python train.py --n_layer=12 --n_kv_head=8 --d_mlp=768 --vocab_size=2048 --norm_place="pre" --qk_norm=false --init_std_up=0.045 --optimizer="adam_hyperball" --lr=0.00439 --decay_fraction=1.0 --doc_mask=false --train_tokens=300700000 --dataset="wikipedia_en"
MLP neurons of a small language model. Each row is named by its layer, matrix (up: input weights; down: output weights) and neuron, and shows model dimensions 0-127. Each number is 128 + 32 x the weight over its row's rms, rounded and kept within 0 to 255. Numbers have three digits each.
After each neuron's rows is what it responds to, as a language model described it from the Wikipedia text at the highest values.

L2.up120:184087087119114160126077118154099139081118134107157077115067113124118136112152133062105188111180148162145149145141147075124097149141119093140150140083147161152159117163157091088116165139091111074154095150070116174126178134170167156186126091102078162116132150112086154187176101126078131137109112112152088158101130159143134074139155119106120125113052064148158093133175111096150119109109
L2.down120:107105137188138137180094159071158098093158139161049087153092160138150144130112099122135070152132106136159112146170065116105120175151155166192144185091101148140147161141149155174160099126107141164125128142078130076134085134134149084164179089160127111169139151124138110122088169111150176075119134118046083085185138100129104117117123165094168145059088155112152173119157090121153099121174
Description: Word pieces that complete a split verb, mostly after "was" in biographies, as in appoin-ted, laun-ched, occ-upies, form-ed; also "became".

L2.up442:123149137154128166069076157139181136127077141165203130081145111156131196142195111138148158085101110117139148123167134170099117146136104167095119147155149086145182104121138162071144137125176154105122118139116118125101100166110096121187126184099102095088132150142158069144137115108132171129133110118118143184092154149092137153110114131120170147074138093057154114105111016131100138126162
L2.down442:077153205081112162095145180148154107086150153080118128159123088125147186116205139115147139179169070128169071145166092154135100148157149110058153138084167092097103122103141120174136133126126124157156154117126114089145135144178151123054099067104129177106145174129120068142159126161214139110101085161097134121129159129151099105119107136149083145143189127164144132167093137090122097137056
Description: Possessive determiners (their, her, its, his) right after a verb or preposition, before the thing possessed, as in signed their, completed her, inherited its. Weaker on verb endings like -es, -ed, -ists.

L6.up555:128053095085116187109135152143155139081154171144071052137177102140122175164182170110099139165179106147155119128084097149113078136129132122155118174119136144106094072090115103080120148165130114148135089101124154118111105091176066126126118121077139099175137118145177145175148136111107114085183137082176145134145132151143177155102155122144062141097086112097132092139061146129091083056187
L6.down555:171178190126159084171118095125104080121115136087141115119078115164101137117168159149103106114119108079136141126107097041109096143084056116140170124090108159092150172191089141163120146126189103105095151103125100134124104137111111123150156152124120128100122100157098136118137114090060109127153091169153086171128188144123111144073100087177113145155139137166175118131054118140113157140117
Description: Fires on a split-off first piece of a word, mostly a lone w or W to be completed (w-eek, w-estern, w-ord, w-rote), sometimes other fragments (urch, eek).

L3.up490:202169134116172143179122137101164101135138183108109128178123114135087121136091099116123169105125147165154167095116165095176173091160181138152117058111127105113115166116124138129160118100120106167125064136098175178125132169105111123118144127077065156101130148145102145158185128112102059142095156107041069071087120089104113116173098133124138118122086100119119174118099148130135087131137
L3.down490:125162081179176154173061135113096178109128132129118086132144130102113121093116165183190086121121099144136130066175146132129093078215086085099097128142195154118135177096095093142151228097139126182168184130128153091155097082107098157128082154120110175118101135126129114086150212147153185143153147095102165157120118112134125113128118141117118105077107124106144059076137152174062118108099
Description: Fires on the first piece of a word split into subword tokens, often a consonant cluster such as Dr, G, col, Pr, ra, as in Dr|agon, col|lege, B|ra|zil.

L6.up136:117128105107147137126098121152087128148184185178206112113084093091164178168105153164118175161128092104177163054140139102140060145175169089151152109101123129129153127089156122123166091146178174101089158115099132133074186126131102114139114110084073164143102170042127132129134104096123103106072076162127169134154131149096088149129151148176164145106145051077080151070136096124093173077109
L6.down136:146113120142126170168094124146089078156130114122131175126175094159129125127122121183111128097107133111155101107130143204140172149107128114144166131115111115108126148188091130123086099125087110094157152161108103108119102129202128132083094100205161133090142098137158109180097173143163126110132102146099077162176102099155108099096132146162141093134132164159124149094127183161142182119143
Description: Plural suffix tokens that complete a split noun, such as ev-ents, langu-ages, sect-ions and shareholders, plus whole plural nouns like women and people.

L6.up678:119108090168122116172050069134114122161059194137116117131119172127098103189136111098112121096142142077142119156151145110171099135085125095132116128073124079131157165097090102122122091145200112089102125144178087143146181104195180112088146088133113101102127122127133180158081073106073175104142148151140068166149130119153155123135173118148102095180124152097122037147165146136114084093147
L6.down678:060147108146200126070234169111127155162113132101128083096105119153132146084155094172153099146113117065137154132168107084090113153165150135112095135095159126153145160100116108134158141183138149214152128116100126080130156151129142124134129184127154118165101105061159142091177116136203084113141079107132124128148145132185093208114152157053083187143159135131108097148191111165132134074146
Description: Fires most on the word-start piece rem after the (remaining, remains, removal), also on sentence-ending periods, semicolons and other mid-word fragments like con, enc.

L2.up75:127190082149173125126166126101114172175187144154103093124137139090151182170084185140165123144158093139074119093130111070118073072130109160074110129130088145094118192135121099187179101098111133154129133149165083170115073096104099149144137132143142101074146160201105089172201093092121176096136110145114146113115112098099126215152163111174107193175088080167136106137154050150155190136159
L2.down75:136133124125097112116168164147148108121107104196151128184133105145134097059143125097145125126111130167169159080124126153109140136159193103108104146171142092149113148073103164094114140138121133108087154142096172123157136143140160151144148169090099161150155104129071104154150181083169166154093146157110125147155126109119113073140045108131138124127167161085096147121127141116095122164086
Description: Word-final suffix pieces completing adverbs split mid-word, mainly -ually, -ively, -ently (act|ually, ann|ually, consist|ently), plus some name-fragment pieces (Mar|k, Ang|el).

L2.up683:140152111106131143120101183089091100121152145108143149101129170101108156102107107137163130182141155070137163083165107073165196114134166115079088137144154099142112117149134125051125089148135092102156076147126145114119125072158152100150087142078058115113148124086119167131150107088139083091159166163129161166145136161159147178135133155093109143125170127094150142138111116147128129062126
L2.down683:164161168125138162188107106132107091072091155109158173123118126126142187142113128072083095109108138133096080150165091146178112150092097066108148149073135113121142126074088119139106132108128109152136112124177151131092137135126122127114092127181152117150122103054089131161108130133115171128088113102140149126162124149173104107148104124115182162095174103174123091142145104095159172082093
Description: Single G or g pieces that start or sit inside a word, such as GB, Gls and Games in sports tables, Gibson, Argentina and recognition.

L3.up233:100077174129164180157091073134099093161103145163137085112122139184155136118135148121121174113092103110078139089155148127119147201113119133141154197122143168101173163088156157072123114167123121174118070129156183101152135154103134147093143184080130084088085084140071132108164102129133102162158104133129128139124155123073137092120143181131073079133070107094182115105073159154156139089188
L3.down233:145147099192028077085189138089096138123169131112150125130138090131134105101134088132123096097166101143127064103179143119124117140156115148127119130125104120128063116167124123188177213073131195183106074151167073147087131125049137130051125165134103139132127159107127148139152144084178188182095110115100124157146077115179083166140168063106100143170163154139135136164133158118155121122106
Description: Word-internal pieces continuing a long or foreign word (Oberöster-re-ichische, Holly-wo-od, Wasser-st-raßen), plus periods or semicolons closing a clause after a name or place.

L3.up171:112119085164100103110100135122132119152121151153148112126149122088089116110157157108107139169139171125143113125142113084094117097113142141177124089222113126132140180144144109106117164085174145149103109193188157178098140091147136142159094102198090102190159093129141101169111078115138155128130118061083048140172150093147139131145109157148168076143117112092105120082148121186173127096134
L3.down171:124134130153174136107138100149148200065101173072187108118117155080137169106186153088067084145077113087172164116140078129114114112105108089091084106105116201107133154113117120113149184152110163105122089129107098111188163128085173091126151139067170175133107117158122097099137111113094145144186186058112103140126154122079119081115083045144115176094137126146121093137062139137123135112131
Description: Second or later pieces of words split into several tokens, mostly rare names and foreign words, e.g. Kal-my-k, Val-ent-in, tal-ent, R-I-AA.

L3.up69:081141081138118170145085152129143162066089143150148125200144132153104122102116126086182134121117139128102177106158166147073212109177123158128160177100108097165140117177144125085119140116090155189107089136135097103091144107086141177077154168162160107167107151125120185180126105121173056134123125078093069150145101152087164148116171098140126100091094134129100164160095186125149063109172
L3.down69:107108142115122139123105131171100103093087150113127240146077127091099111095119140126076083054204164133176088133113125122106109147136131179113158142122116137159165132149119122069149080150108114171142113067138141123140116131161141134137143152128134085138174130141176106137116151126213170120113147154153097089109152133154158135165155129126147121169169189081108137065150104111143150134106
Description: Closing quotes or parentheses ending song and episode titles in tables ("Any Day Now"), last pieces completing names (Rolling St-one), and word-initial l fragments (l-ost, l-aunched).

L2.up300:130191150123167150176122111099090098109095173152120100154124120133055160140093156101170144148054104130104137133161164108148206074118161085141185102098178079136164131119159102072161102137126081094130098120153175125111084154123197128173081084176110103130145062148156173109131106076147144137169121087127148187140144146078144152133110150139098099085106133117151186141173127066163113104150
L2.down300:154137167134109150244143113150109125124100139183120148143100146170157178167146147151127113103097106103107151180122170153136181136130132078096124135073166151084076173118108144130080051073091103148106119079106192192120154126059087180094128130128084090118100067124098150191097145108117035137143173160149112111177107059123108090133109159112167152088128193088131128121066155160145149119162
Description: Word-start or mid-word fragments, mostly the letter v, in multi-piece words like Velázquez, Vietnam, Revolución, also res, prov, rec in results, providing, recent.

L3.up551:113147113089120136134144080079121150142122115152102127152123086149124163116161132110133117110133098115096077124126123112081119175142134156095076150119135161122224163122129122127073113117094129140111103138176096088118089099162120103162106104108168178113136140131149145085190151090156111174094132052153192089114179116087118144116083123163107170145099196070165123091110138135143174087126
L3.down551:176164110168141146124065118166110185145105108148178169114139165057098124158082129151141131105067092105188204140128149168215132093089139117137145050143100123129033103178114156125098163158168086107191160126115138103138144155115137157089131179172093046127090154112113124129081114155154135134150103158157102142171138139159126113165136161134114103121115112155106125150127135083174115187115
Description: Mostly possessive or object pronouns like her and his in biographical prose, plus mid-word fragments of foreign names (Síð-u, Gau-v-in, Ber-ly-n, Y-angebup).

L3.up539:117099101117164151138114108198123150167107097114149108187154200145132096137180169058124157094099151178184098151141090148151094143145182125124066140129077126114144187179162133155119152093094156153171090134106115162108159107147118187106115080104070161161081150186093103159139104113147113174106131140085110140129119115124176121174120111077113177164148154088105168099084067091154178115119
L3.down539:106161152133105060134136107116100095113093170139187076156082139133091097078081096072180148178166129091123136074135174082158126128136112157091136149124081076114061147115093159132128111159153070110078141102197192122169188126150169147120108144129115070184150088096185175100107163162224186096124127135142132127091105139135167115113149197067159120083103178179145118130145157194102100134131
Description: Word-start pieces and delimiters (table pipes, and, line breaks) right after a name or place in tables and lists, e.g. M-ajor, Dresden |, Devon County.

L2.up719:156122092121187138091111094095135129111122144151084085128139136168154129122165170135114193123145104149166105114151201070085161156097157152115077090168156145083114206102122089087182121113169143104146091155126084127067135102092172106167140132142118134153137105092156119128185136066155065156182076060108109159077168118155122159161100143120160135109137133103119173082089094143106078151153
L2.down719:075133157140146163091089111186151102115131158107134182074170138179062151184127067075097127189069090091163122082151099192167091142163139146167213062113137155125103129161066101115121154112099136169102121141123111169183113128132140119106053177122132100132080135149086103184152148195218139127120166127090129141187143127067119150133167144083099128142136082172129123099128112094152149104145
Description: Closing suffix pieces that finish a word split into several tokens, such as -age in Village and package, -ate in Corporate and frigate, -ed in razed.

L6.up249:105154152149089173143140103108119104165110163146187125157144127142136131101093068146193163168060175093177117113073085102152109204165132145146092125096143105105172074130124182104154133127123136173127190103136116071090144158106135190112153161165111119097130161171076071165134091120136127084149116132108204070170144145102112178135149121153049144104131121123134095133116143102119161132149
L6.down249:114094093148106204198126158157106136093183120143100128101177147134113155131113143131148154096177150096152099125119120128146140043136088107116123130120112132176050118165133141094146126112115135181089123149147139105040110116186129100102112101093170177168107120108117190110150215104090109121140117103146109110074159132131146160166120134126129063136096062182137151152147119090147138127135
Description: Second piece finishing a word split after its first letters, often function words or contractions in titles: sh-ould, h-alf, do-es, What-'s, Th-od.

L3.up386:078124142124125097063146172135135060098133203118117114176126120141116112145161108125167114153151145115156165106159142065132091177139137125130120162130156110163113162126103171129089085091139156163138098184120165104135146117100075117153145143115145125089127189078091172150073137144101080112138181172124071075111176158133174116144166127071116119066196124131162144098138182091145169198153
L3.down386:088101101104155110154100092088167119119106080046094229138115148153119142137054155078106147166159150121158105079110089164121159118153085108094076098143144075177182100104158085156091101140168132118106157145181142110136105182127088209098115104124118140130100166142129144116170139174185101110155146150095166092149153129106050156095062075086158111137189134175097192124176108104146141104098
Description: Final word pieces completing a split word, especially Comm-and in military titles and Sh-ow; also table-cell pipes and words for holding an office (served as, post, office).

L2.up164:093192117159132115132074114123122141113109243128181175145097150193140133079085086128138116091170162082108193091135170104148160176149128158129137115151141084099147189165172111144131094145141155160169110132131111139102142130145099183134128187127088073118116172127115073147143099159068165101167093143165137106145109138135140112151140081121090104102142170138182189090143155115150170118145
L2.down164:106088059156095111092189111089128125155120087160067146156111108076119171170142165122156191143083203137173145142117117086144111118137092068150099193103118128189167189092124147155197115154132123136070086114131063137149084172133125128197125086083134156140161127089150133129106089112098105154133156144153135126153157097110093128089110173139159113210138121119132130130123127121142153112189
Description: Closing quotation marks or brackets right after a quoted title, name or phrase, such as "...Goodbye", ‘oasis’, (Hons); also mid-word pieces like b-und-le, artist-ic, Off-ic-ial.

L6.up275:144117157181126144159105099138124139112103165106115156095216151095097114117166118138197108106123122142186130166145151166095169079170149131126080096131094101102077105144142126123085067136088200141139146130202123094131141111127134174132155136111070092122152142215144152078153168134118144080059142095106110129143080127148103145064158111157134133155094133134185104109162183115056087098156
L6.down275:171124097100130125074131121164153169055177191130169105135069123161107143153062122133148107091204177140160147154133067119128126191102157132104178107111157157107179129080115124121097137140150162087125120150116166152124153217120131078117175093125117121159122120074137090129135129142121122175092083123116144132071093079103136075131166064156124148148127134148093159192145135168177172095094
Description: The -ly ending of adverbs formed from adjectives, often modifying a following verb or adjective: nearly, highly, actually, openly; occasionally other word-final pieces.

L6.up700:144147171165142205096128138187116121115141114087167101138091169093130122084097106165130081131069104108133061099052105106171111123084129162076112075161156077101174169091137128092096118128102124168093163116113113166090118087141135129152080070084070141113101158149102168158164158100097163042150178132123069151161145133140142064080141160153126082174121139123130104132100118127133172103098
L6.down700:142095103102107126114113140145125168121130135166069158082117177168139157133117129146188172133122009210124135162125167128096130123113154092140141061168214153078080144160110078175094162105138069109119089109145108176135088128168122126092125094175139186157083220179147121084154124182110155110153156158136115142106193123108124145117109165158081138146127119150088136098146202114107175086100
Description: Pipe separators after column names in Wikipedia table header rows (Candidate |, Title |, Team |) and the row-ending pipe, plus word pieces like d(ate) and (chron)ology.

L6.up74:157123080168142143128132121129065125172141206194162108087070123117173173180128186112145151066111163091147156106131100130172077136131131114135120108116160170186134103134094127137172119167134181144159109080164133091150139117095144096114096178170096133085116075089133119174162107152133127100082090147177120132069101162170122116075114074156100152070098051126122161139153105153071118107076
L6.down74:116123156101151198126156214173134087103147118184099116111144087081149104122137063133143130129155160186136148154130097132168090123116155118140169159133118127122106117175150105085113167096155058116116128120117104150114080122118162114172137094107154126127123142117116100121094112134110079092118126142122137118184181129099103121105114124134104155126115119169169149137096125102140133103088
Description: First fragments of words split into pieces, mostly after "the/of/in" (M-oscow, Cz-ech, n-orthern, Ch-airman), plus the pronoun "that" after a noun.

L2.up697:143150147147152110120115149172113108100150130129105114139119201127119121150188063120109208107113150118159145117126132102076125132106133124077071093158141064099095123107171085101155119162123159044207089137121131155118073097142158110135149043126136165122102137180079163104168151109162101125118166178125142163111123172013116120165206106118084130136153134112093155122150171181150150081128
L2.down697:155143132123070074147103118105147091047173150096163125109081133182131059112168103149134175086099173142130110141066123169155129145145156135116090111151091129093158184101126185118169105069121126155153107098120129165121130143098096094143122115094130140138121167131130118094104135171172115156145127113087144050183122179120153159134132199140091103134085117146136166060150167110172088155152
Description: Fires on separators ending an item in tables, infoboxes and lists, such as semicolons, closing parentheses, row-ending pipes, and the °N in coordinates.

L3.up481:103167143058099109143159144131065107146098168110116089103177127155111073126126179137132166175110137095088202117117110134133176168150115135110103180115141104139088170094179180087126103150123110183089129132150137153166059081100134158129094134132149117174097126138107152112138138086128124073120116100169145124075168085129166174130146133072160173146114196157193146180147126123082117117082
L3.down481:137113123133086090115172106124151156127128124122093159149122139099133142125143146121161133139159133090101089075093218084159168107120113153120167117123162151161165126166130079124144125122148121057098138126133155172094134171145156142101157156156152192198148101110110109143134122155128094174146139135070066144133064168027143126175186108140097077105114089179123086062107141128133160104112
Description: Word pieces inside a word split into short fragments, such as noth-ing, wh-y, Muhamm-ad, be-g-inning, and digit groups after commas in table numbers.

L3.up496:133160093123086175114113155134124108104086090115107116113128152114144179215140117102133118116083123178186115116118167055112107088048139129108168109173096106104101174153121118133103142147095116176128094141116080100149081086102123156147165166125146120126137105119102090085157181101117171072133118142105088141119179124080142108109128062159115134128144112186151121173142098149069098162121
L3.down496:205116078124124099154093122123125147128103140154114140173149088139140130103116132092098150126211112090130146084111166116165131186152175107147072138067110118176123127083076108133078140156166138138180140118096099127169117211148152129147133111143153125147100105082070203156093157136087093074090118139134163160122138126108129150118099128135140065140099188120089169104079124171210160131102
Description: Middle or final pieces of split words, as in rem-aining, Pri-or, Candid-ate, Qu-est; also cell separators and numbers in markdown tables, such as score totals of 14.

L2.up568:116097072170140100137140137094112112088161126198172112098103160167080154163094123074199104179110146060073083078100135096104172156140110107142092070094148130150153168098081163108114145061100092133114164097169128161125158142113137150188153146095139157094086175146105196111166121115093160138129138111127136159087152096104165115076147094141092160111078083113093107171116123074149110170153
L2.down568:091179106120122169188112121112111132120144123194141130085112136102159100118123131092164108137107156130079168128116120133153163165101121138117147126081129105124164167092146162090186119107168155168159173147165171127064164116103122132121157071154182109134154104085147125161144168088116177166160106087099132107159059088111061092089102117164130109140144074111162106129145117151114102171112
Description: Word-start fragments of multi-piece words, mostly capital W (With, When, Wikiversity), plus inner pieces like ent in continental and prominent.

L2.up152:058113120078092144148085134181150125069195144130164089143141139153125125138080109094136144160070175090095157118161150113123113183149099175199135163112140052106113114120169160133160100192176107130138099138136121160086136189151108092125154129157130133120100102047164072094136105142111153145082128118173124143123163171072153159129091186124131084125128174141106143159087168124093083144084
L2.down152:108109087115108119125150141099100125149128095190077196101166158060118150156160120083129098127118114073146143165138140113103143100090193085137124128109067103157109122134133086179156139104135100146143185113073096069134058114142110129127208159165151123075142092151108157158154108052110165139184143127169107086146158155143101168125140075133143142176090086079167135120141114094109125085180
Description: Word-internal continuation pieces, strongest on apostrophes inside names or titles (l'Enfant, Ramblin' Man, Hollins'), plus endings like -ing, th, ight.

L6.up140:116098100160127110158106140127103158116180154136163138148065061112129186078149181108116126125106168102153138158110181113154117060121170050148118077167165086152089124111101155073086164136121183133087074143151115156047150122157194163088096128125163138148097138137121176118182072133080129194139131115128155072107087151206123134182116109165171115161162080113119155061182137110139114084100
L6.down140:090190083137155163168140157120125136188076158122155121144186142124048098124114103104121191115142125140195126112080134150130120185125141137134120136151105121102127110131134119096170160141166128120139214071119114126155078134039158055109116068153073107075192106127099116106111166084120125148082143118164081124160100101104086092153133147177166150088140135071163113198066137101114098110158
Description: Short subword pieces that continue or finish a word split into fragments, mostly proper names in lists and tables (Monac-o, Cap-com, Ott-om-ans), sometimes common words (Upl-o-ad, rec-om-mended).

L3.up688:145176110130160154151095120128115161066129151101160138161118187085113118185070087088110156088110180109106178108159169130053112149112118141122116099134129161103162063130152102151139075119137164165135146175121092149142135107134110132058122158137126147124106155113146157140116081157083135115072090184159154124095155116084159162119133157122098139148086110075158101231089109181110146121118
L3.down688:109174077123110145137096147076141097126102163149129130077137157161176184095161106168193107143203145176177088131175163183186120169094132077112136108176106152174082159146163157120085182109091084138110107081157149182168087128149142062145093116165152170145099127167200143088157152183114153099114068101097129172142041086120136078094156112080134165113170135120164120145145137110156114138098
Description: Word-piece tokens inside a split word, right after a one- or two-letter opening piece such as A, a, H or f, e.g. A-t, a-ch-ieve, h-us-band, f-ur.

L3.up135:077147076141105148146183052146071135109205101121109066093153097111035126195132137126185107164147120098174079125095128109061129120132135106130133144109099086133120156110133109131122115098137160141158121107111139146129168105159096096149091035125142125122141142119096120156177155091080102084110088043129108070123140076119101171126116151138135138166113087095133124098095163075121105121183
L3.down135:114128128118111195078085093096145089113094112150188158138139154110089139161152133141119147092143147093156105197151094106146112125107112089120137162112133132141131098123125172177123120161121129155138156134109205128115110138105133114117123112179120144152197141122106172143162094136113167125050092114138169125182110136158099121143158102106115105212097089118171132067136158091145135169137
Description: Mostly the -ly ending that completes an adverb split into pieces, like polit-ically, select-ively, eas-ily, plus other completing fragments (C-l-ub, rem-ained, st-ill).

L2.up276:186131204098140134155144069127083116125124118155103064154154162120083150130103161101092121123153177114098173087165105121158154128140083166119165194060152101119154167172160153071137070121098140093105152194139126133143063139097139147143148154121125081089127134132103092128122117151073157116115133108096151104095176093156165140128128150111078152130180159125110155148133060149090104128072
L2.down276:160172111135140172161183124141154142153099136132141149131151079145169097134123126119136177086099147117100125080116103070080196160101120099148111145064121098140151098140174128095166126127100111095151168154124153181124130112164130092110115107127173185060117157175149128138135135158105126124067163094176156133183130186112111106108135155176181152128118130068147107175151136121172107079126
Description: Short vowel-consonant pieces such as ar, at, ach, th taken as a word's second token after a lone capital, mostly in names: M-ar-x, M-al-aysia, A-ch-imota.

L6.up139:130106145124130147199101125160091101121136156144162173173098150151118100176103125129116177130074127121064089176109175134101155112185143086122101128126150128114171097113153158084122098088173147164137088139171145134137133140179138108114116102148155147192074110114125098076165142089102081205070176106100119135124153170173127123131114120165107163089128124091080129102123128115096136141168
L6.down139:170136148115126087115177116085153111163115109157114067135134114130061169124134158118152099144118158054163062137198178104099141114170106138152175136120126094115092126100123159095134076152167120123073149115142158109172075075044121131176092152144140074115138097157088089148098180092108159068086131142059141124173158119131108109108120155125108072124092086138185119086111157079140135166106
Description: Second letter of capital-letter abbreviations (M-S, M-E, S-S, A-F-C) and word-opening fragments such as dr/Dr in drunk, dramatist, Dragon.

L6.up556:093084097152114213114107121109116167135102136105121086141162109119095118131207117125181116126093089104135125104106087115102140096165139129155097137157102091176194154119092073122152085136092139156098162135183142100128159083143082113123108125122138148066126154149130184125173112112147124157159115064153143104127074177133106073072167131117159130104057105161138176182161121131127086121117
L6.down556:186130158130142067107159175161125106103126083152121170071128149138168137152104120105133150157110135145174065169183146168128117147187118123105121133168109108103100100133104079131141080138187113082126152073091127089128144162155086148157132173176161092185103171119074108150037172062214076120136151105118078073139136126177137115151118121111039109106111090117101147141100160132132181142114
Description: Final pieces of verbs, participles and linkers that need a following complement, e.g. consid-ered, for-ced, int-ended, known as, capable of, l-ike, nam-ely.

L3.up673:096153137092184146136122141137153068143107145145098140144133131157103105179064125121143157133041132090089133161076150111081124142079162124098083169116075115177179109121187109130152119140089110140119023082128119151156063060100170123137111178087112140115082167151149172142132074096093156151136189114157104175177195147129155129157147065106148156109129199176135175092119098073100141113157
L3.down673:097087110123162138138177158118175145118120092071122099115093133131094182087161153093074161093156096161123166074139096189096148105101110128157133171103119127105157142136152108085092141191184119136105097130127155098076109214109127208166140184168151155170131153118142127178103112136124118166086188177087127138154079152138051101083106166083096173114181130090121091133150167111111124085138
Description: First pieces of words split into fragments, especially a lone w (w-ord, w-ent, w-eeks); also row-ending pipes in chart tables before headings.

L3.up306:135086133158070163106169142166106120094105123133230116115136192134145149095104182178188143168133139154185171060157122118099118142184141125144126103173123191152098144089118186080177121129126113124149112082125087175107197136173144117174196150188097110098107148103153115132121116116103115096165105076086101097137115152135138112145153135115169133083072091084104133058128158113103110149172
L3.down306:077074155121150065173122178129081157150184135147038190118125137140181136124127106118132160103114162139086107113151120100156093176087130196100106124112102111143114103166159114160082108090145142146096138172127099154130093088124148121142128146109133126125150090080080130156128064166192177090125107140060105121137183099100119136084125110097157090146195147164142165161078073068139194108112
Description: Final word pieces that complete a word split across tokens, like -ity in intensity/reactivity, -ages in villages, the 2 in km².

L6.up699:155116188111176154114156111107096147116119127142137131126127127160109104158124106165128135111082144136161137094147148124107160153143105181113153163123093170116143143147140101101124111130139117120130148103206145170154182120115124073116167159129072128091148130131060142155189139116093138158141091102158098147051111156125150167135171161153107138159120057177110110131135161107145137110094
L6.down699:126134123140098094162141087136113104122118127096085174155108112123096147137124100115137115154113069059153129114117117115091061081109169135123133107105157123084201106143173172102097174102103134138106129119144103156134127179165163192146095226129153205150131112208144071165147135114128084147086101134096089159116179107133127113073077117133119101090130128127151175060090153138157118138129
Description: Determiners and first word-pieces that open a noun phrase, often at the start of a sentence, quote or title: A, Another, this, his/her/their, second.

L2.up486:140150200108186147157100142108157089162104132135133124109109161091092071111131137134106141104109153118136134130114176120115129099076131066126129112180176154103159152153123140121050151171116062113097083208099120168115164124157130107149164186137158107175049100090101078134069111124105121104165151163085148172130139146130104097075123052128125141153136173111062154160126122152169130130151
L2.down486:093068086120095092094179151101124125144114125172162160100082124141171163157124155117145147150158135128158101119132090100084127170130092157136110190155141115088120145121146138139131087153114119138174144097092130105087123170125186071130076153140161117091164095116145174125129171149126165150152123151132108202190156075108053118182069166155161089148133085096113099113123139102124155081142
Description: Final subword pieces that complete a noun split across tokens, such as -ches in matches, -ity in popularity, -ions in Elections, often plural and followed by a comma or "of".